Weights of a small transformer language model: 15.4M parameters, a variant of Muon for these matrices.
MLP neurons of a small language model. Each row is named by its layer, matrix (gate and up: input weights) and neuron, and shows model dimensions 96-223. Each number is 500 + 25 x the weight over its row's rms, rounded and kept within 0 to 999. Numbers have three digits each. A neuron's up and down rows have the sign that makes its largest values positive.
Before each neuron's rows, "fires in" lists the words (lower case) most often at its 100 highest values on Wikipedia text that the model never trained on.

fires in: "0", "1", "2", "fr", "3", "55"
L5.gate321:477477507474485490522476510452545477523478530516494476453541491472539484527474551528494524534519554443469534472514504538464481478527489473502501468511523513464505486472473479490510455494519482557499514495506488479496541488504515479477543508521487520513506507498517487544490478458484510497462494478432500478472506499529484468508504478502476512528506521560518502510497457485521457496524
L5.up321:486501499490486465475500493458502486508530495494518523517469513541465500476432506466530466471536465485488516507523490536477489507531495490511524521486502453476484490493504465520543471520533496506509573495489433450505488475516488512483487556504517518502487532471468498470508490496484508465457520498481505482447502534492506489498499517515551533521436479497528506514462533452491539500473

fires in: "other", "some", "most", "various", "more", "several"
L5.gate134:488513504481510463506490509470496426520503506470509492531450486514514500462506453488493524505513501511465511519515570493521443542516486545467526500480512509517483528567473493526482493472518465476539488525527500490529522512534474486483502478482478554440496489508464483533508488453475493492489516480483499525522518503512502545510516463478482456513508523505520489459497488505532489468472
L5.up134:486495495526501501541521530474545510503527450524476520503484485464500505467497507444476510444477512493488525510508525488460496494536522501469499544491501520459509442520473491499476512501468450474529486504523491475467516492526502491474533509537512511503467505536483484509510534491521513509492513517525497476551487506502514513517487502494507465503461512498548501518504541559499496495512

fires in: "6", "7", "8", "3", "4", "2"
L5.gate126:523506478514511481506513498491503516505529530557524521532525488517476491542495488493511518507460535500508518516459492474525543486474495484525497445521486521458539510518492483500483468491470515523433502473495518511446499483442468547472480499515471464529494528487532498477510529441532524502501512503480537523506553456544493487500502504525493480495528493523537479527510431499545509489453
L5.up126:493508494495504523490502482503504533536477501536519499521498471517532486489475495473549467478503515530504500472488473528513505480526506541530515480522505498505462524501462535524479520487535523496494493509515477474520542490531483485465485541438479493512484470478474445532479523477497495536504501486504520498476503458481522469524492510458447493530519492482537517485467514494480489510476

fires in: "were", "be", "are", "is", "to", "was"
L4.gate96:510449511524495527489491513542492496476509536477511523467496447537528471459475471475477472466470502503491494484481546478574487502470495492481489507520520485505499518488498472518490531500456491483492490534452488517474514530438469490473447562492485503474506503527516509477485512517485532497495508508479461503504492487479478484468459484459480513530530506482479439524538515511507462461483
L4.up96:482460538499500502493518472504469520471531530512473487505465484485500484485505508530527495532498527472511450495459526527476520474514508501512479493485470501508495510487540464515478511502458519491518483510453416492493492504511499492515471483514489501476517489511479530466520505500482545552501541480503465526483481513506486539505497496516521482497527462516460447491486454488475490506497

fires in: "high", "four", "five", "three", "half", "400"
L2.gate355:469492499506513469513523564502494529514484499531465503503501495496476488494491487524501506522456472537532495478478541483520505503482524512493524510513529489507523540498484510516531462510506496476494502545482509487519522500478529477489529494521504501478493468493483498496490478534486494555483518508494516459495484572476476485520543458551475498498548540483518505517466426473504466459506
L2.up355:473452468505539468500514517472496508507506490498497511501497520492486505472522527489465517504453455557512495484488509483501500498480477496506482503541507494502556471519498485476508513513504518517486480502486478463486465520515464498485499497467512489474498462509517447505478482506493495510491522515489503423488499542507461525512472478532513497444537504503536502482493556448511509539477

fires in: "the"
L2.gate76:524506499483462477528478491550547473516497481502504528539522474469512512526517469512475494487467524491481482537451540526514464559482516520529483484490477506522454530517486529492506500504531489468466537532502531541496523516516487451491459477514472505469503496499511531531513499512512505493477478486499484468522470470519495491477500512509525538496460483475465502491485495516513483534492
L2.up76:520472519526488525485489534494526522478540470491517552510503528509523511501485448497481509495480537483496509520486544520545485521515522480553467477466493534546461509524475494487500579506519498458507530518497513510506509517491520455503508525516453469452494554529533489491491493520510521478491476491523499478506469480504512489504512532490577491498487462486504488510450504535504501534525

fires in: "new", "war", "44"
L4.gate589:506519520552475541537538492480522520522473468457508555546511499480484552508466431449499464466498513510475495455497485449495536480519497485476478494481489497492482472490498479513469519494461493501511517509479514543500470477469462493488446526512477514519510486516491520498465468541480486496513462497506499452489502501527484491497508476498497513499530461501522501518489530489483480510444
L4.up589:511497532520502468509521545491519534494501484507490517463522487551549471502475505509517494504515474536493484507503503477485517512501502516539520492532483471507481519527541474540512535496479530460501502495505514534490528493479481519488514543468478535507477523484456479518468501490480514485519456538551502467505485481517551496514457453475501536505521522511523478531518548537482509499524

fires in: "of", "are", "were", "the"
L5.gate195:473520510500519488546514548554527506476492467503512537512471461466513472468508465467514490440511491487532523512463554468533518483515533481517465513495492537526504460520505505515501515510449513491518503499491482542472471482514514465478477541481501471439526498529538539504530509474452533505487517493517479465529468492506495478490444518517488517514494539508466458517509488487522471491508
L5.up195:485516546516472502537484485495537530505519500558464537488489495522504454491533426527458502497495488467473543549501547491511539496518510447514429521526521491490487525519508499517526515514468542500514518508508494525476478509506529510469514466502499488487521527524482520520510507506538504473501522498571470521491533466475478483514441519508483475509543484516487483485522460491473522516495

fires in: "more", "well", "full", "much", "best"
L2.gate695:467522515487524483514494477493499479520529530526501495522496514478524506472485497500482440489460430520507474478496498509538473508517488525507522526492474517484451539503459518498499503480462438491509500488503485459491476485519467472489483523513464544562510507496476521540493501482486509519474535527473501527506498548519468464427517521514489481515527533484523510492471531530487496493505
L2.up695:496496452510510513520506499466500491499474556481529495541511496506504513490552504507502476430527472472460471471497459537492486511476448516516533511512530490523495530563497501497472498534549523498502514491504540468501515522539510503465487516513489492508494501526493530497478503516517542507520549507497492500486494455488494448483570532493551486491489499516516437557453472505457529472479

fires in: "of", "two", "six", "four", "three", "five"
L5.gate107:558524479482506514502469553499558520517554486486483517489503479506530534465513487499495499501516520519512515535482531548576498524425473540476501513523485527502496484506518514482509515491476489497508543523501559491510464542507479499464501513483452481457502493522545468528518496508527488497502510465515553505523495470425489484490519499497476477483512534513504526486460505462529483553475
L5.up107:507555486488536491474521525505523516514540491467535555547488501483500516471496451504487525503470491497491512514494502527523524514475481535513538524516491476500516457516497499469460501513500480502508505504499496481484485497515511484507490484480486495485473482544542482495516486484489483460529477500519510500517510474487489526531510528525455523506508538431542529506462519510508478538499

fires in: "years", "days", "months", "shortly"
L5.gate505:478517516505530526481474517500566462506463508501508480484554506514526478481474534550542524509488491543472492522500551495498477455475471501526486500506490498537457492497454503519486497519475514500501535513488484447517500459569507544497450495539486458508491492469517528550526503473536569496531516516536491518501492454488521496473512500522509502483519496485490541486515470519461476474486
L5.up505:454478530529503487473528508499544505489484500499483485466502533522510502466493510509493486483494481511478480507531535482470501463527501514533466475525484489533474518486488527506501467531500515519492521507510497448528502516501525535499471513531497473518505497455472515559480490499511529509506491488511500508486509472474555504470502534557538479484504478460488505480524475523498490546494

fires in: "the", "concacaf", "air"
L6.gate609:500544504501494489525518531516510481508542489507516468509516471487493517471511498518517517507484500514463491460484522520470464473490526505478504518445509533513518531557475480490482515495498518502448532532498510533559458479491503463531510463472505504572466552522510536548503476535494476503539480525488501501501495496525521514542468522508530519491472449502487534504502515491467479497537
L6.up609:525484493523497496459487479545494462465520483528475549492516542516506459504512532490512517462523501458530475501503513463512506516494491471474472434510489537512486527500531495498495512560544498497491499547468486474520489507498518501547499510513522555501485522489503498488496499509498478504497524536535472468498479528531528487514524457495530479492514464483521544497505474467503516489505

fires in: "place", "show", "days", "season", "years"
L4.gate546:521540501515518512532500479509477509521486521459533488483562511489483440450503516471517483559478515505488488475480513494479482497522560464491532474492498494534502463492440509500491498527513533526497535501489454489539505480491496510505488517512450446517488524507535494478505510543522540485486518491546508512448503493471541502482532482454504545499456493493479463479526515514489471535470
L4.up546:490542537507525522487543497502542493493512482440529502460536522507500541482521419486483529517501499518463517511545508496464497536563454524511515494478511527469505520545495518488497498515474480514520508529479500489507536502524492489549456492523509478463491530471471520514523457548472508533490482518510530490509551484481482541514496494504518517456493523498488477486524532532498508504481

fires in: "an", "a"
L5.gate59:544497482516464498486544494495482509486505511508505536504523501522447492515505519525455534497490499492492511490470529493500522509537445519480538465539516496485505490509505502506511516529544497493501540464484448488510519458508523521447478537520497562482509458497498452492478473532457495462535535486514535506486505499481542532471477532477518521541491518519510457513493480441441560495489
L5.up59:502501512466480460508504504477540493456489516497494491469480468494494542458512474542486480508498484471514505453490468502490471484482465568506486477515475469500490552504466512488498523482488449495544530521513447517525516509529497489447463488501486507507505451490465471512542521496507449510501475504490502461552490500515482534484543552414466516481501487514547502516463502476510535484511

fires in: "one", "an", "any"
L4.gate494:508476462497527506510533561540474486491454510473513499492505513547474493510490485498482528472449520474499470477515487455478496527555455546530494480503488499461530495488518544495510499528517452515498504488494501540449470470505468497497472518473490542515498469543508474448550515487502490538530495503543508453506468513527485542494489502495522463511489557497535511513475478476502518455456
L4.up494:522476509478475547510477450494498532469476489467531513517484483555528513523548467517522533520492532505528518472489475485495487482434512476513521499489497536534470494516502487506501528519520465501507527504473473495517484544497501476471521506496484489473482492505517493494478516485520466513541535494475505494555502475503508505521512486487512542494480515506489573502490472492469468498495

fires in: "more", "most", "few", "much"
L2.gate572:537517513453497500516515474507489486513522505474493497524513492476509503493517454508496477434459482519458491531465511521512481486503494554468490502485495466482463475557522516531425561489518493427457517505506495473498491534507487472508479504515533502536476491538463491521486472480524519515522514537510480507509508467518507499444525509484492494479528523470515503486449473502514507524489
L2.up572:522500538483541481510503509512495457469539489497487579549530520486472502498520466513523493465451478525504496496470493475480521485508481530505458539545506506480495481510514471524448529497539516459547529494515470466492523527456495454500511491508510544509482487512457492505533462474483472544544492529481518522482513466525486532467486481498532486462501499492507550527484500499515486507467

fires in: "total", "annual", "individual", "final", "formally", "international"
L2.gate376:517534486527516450507492477520503502519586487468508525525485507492509502489483520504495484538485516576521491531463523492547467471519485518563470480524497527483539535489486521491515488500510481482553508486531457542506490491505478507513524488494486493510488485515483464487512491493483521471492545526487448538462510493470498533498484498499518446488489524486514536489517480525529506428495
L2.up376:529511492497500485512485489508469465528566451448545493514446484487506511486495504516503467499498501526543501541436519503537430507517488541513456487544478515508531526484482475481489476520512508456514489494553478511486502484507485504529528457462489486487509467478515469515528492504450508500475552521489509552456481513479489511462473510489518471487499519486529514435527502513538509477449

fires in: "first", "former", "currently", "new", "designed", "gold"
L2.gate47:519492502527501485520483494523552525494504465565515469522519533500465479481486513508497549455476516489544516539519517492493510551518494488528542475459457542464508469495530516527511526539487491518524470476537543505513510545488502489509456463526510489481464525497493500478534485515514439527535492545509494511487482535499521488492500485513479524514529459522501513557524492474510474473507
L2.up47:493485488528520463511521479501502482491470494502484499483483505493480536469506515537499539502526527491526473512535533548489508547508541516484517470464481556475518459495525462473487533495465466505472468467577515527511527497487509473553559482513519482486502465515540499526536497538472483490504513527439471490534483511500482489510504519499455493507553491547505511494506480517461517486418

fires in: "new", "war", "lighters", "warped", "cour"
L6.gate566:507546509494489470523515562521538522482481469506444492448502482513457505531529498501535495471495488485501473488528492512485525457464515492469460472453509505487506515454505437528509505507460485496505470476528504547522451509497471487500498469512475496515486517570522477554530486463470495503531499529539499471529532495551498505505520506520525520471464517527518524505473519511522476506482
L6.up566:460515487520516482544494494517534559536438487481433523488466465494435502490493480513525513504504509490465491529494460475514547466500546491462448516528534475498499481474514527502529541472469482499516507513489523498504514509486535472504503478502475493521494508523541522534480470496470536494504465519573476497543522495494477474492488513543446519513479510496516498512482485497493501514496

fires in: "100", "10", "30", "50", "15", "25"
L2.gate436:499507524510483507498519488479452522501479487504516513519501513526492518510507515489534495505533438498520471473504528550493451543538513518478494501526474532488449519500460469530517480492540510529468528539500513493535509496487528494499510483557496502540486492534450477466481455440499518505481508455483492507491512508463494535486496483449474490503519528486512531521508444492542490517496
L2.up436:479501524509512499476545491492508502529471462504517481539487513546488521474476524471486504480555513516561523486528487539475490524505501550549513504522542532508505519532525517512522461494517514536481522516514497519506487542530480560490503469542480488522475482533463499460496506527478484531472507474500494477520507510515512491499438530489507511527498546482483487550502474528503525507473

fires in: "there", "years", "months", "days", "end", "18"
L6.gate440:480509475496499520508477502492484519524517543516492506491505500539508504509470507500530507513530503530506510482492496531447532531515491486533501535526434467518498476493535492515497465517480519473505506523513467521466468544543513518489501482528472472461517515445471506524519507507499544493523491539464518519466495476513466529494491510533553480458493471523451507459533500500513535520527
L6.up440:481512476508496528499508524498502472524463539485494535490503519519502505528484461457501549482504509524512474518522490525550517511488483464516500490489478465509485498517449496495484467519497511484511441494519492473481452517454520497531508538530492505478439447543499490511486493469520472514492495472545515527484525539482525458486477516509450526465480492495547521510468463503495534565538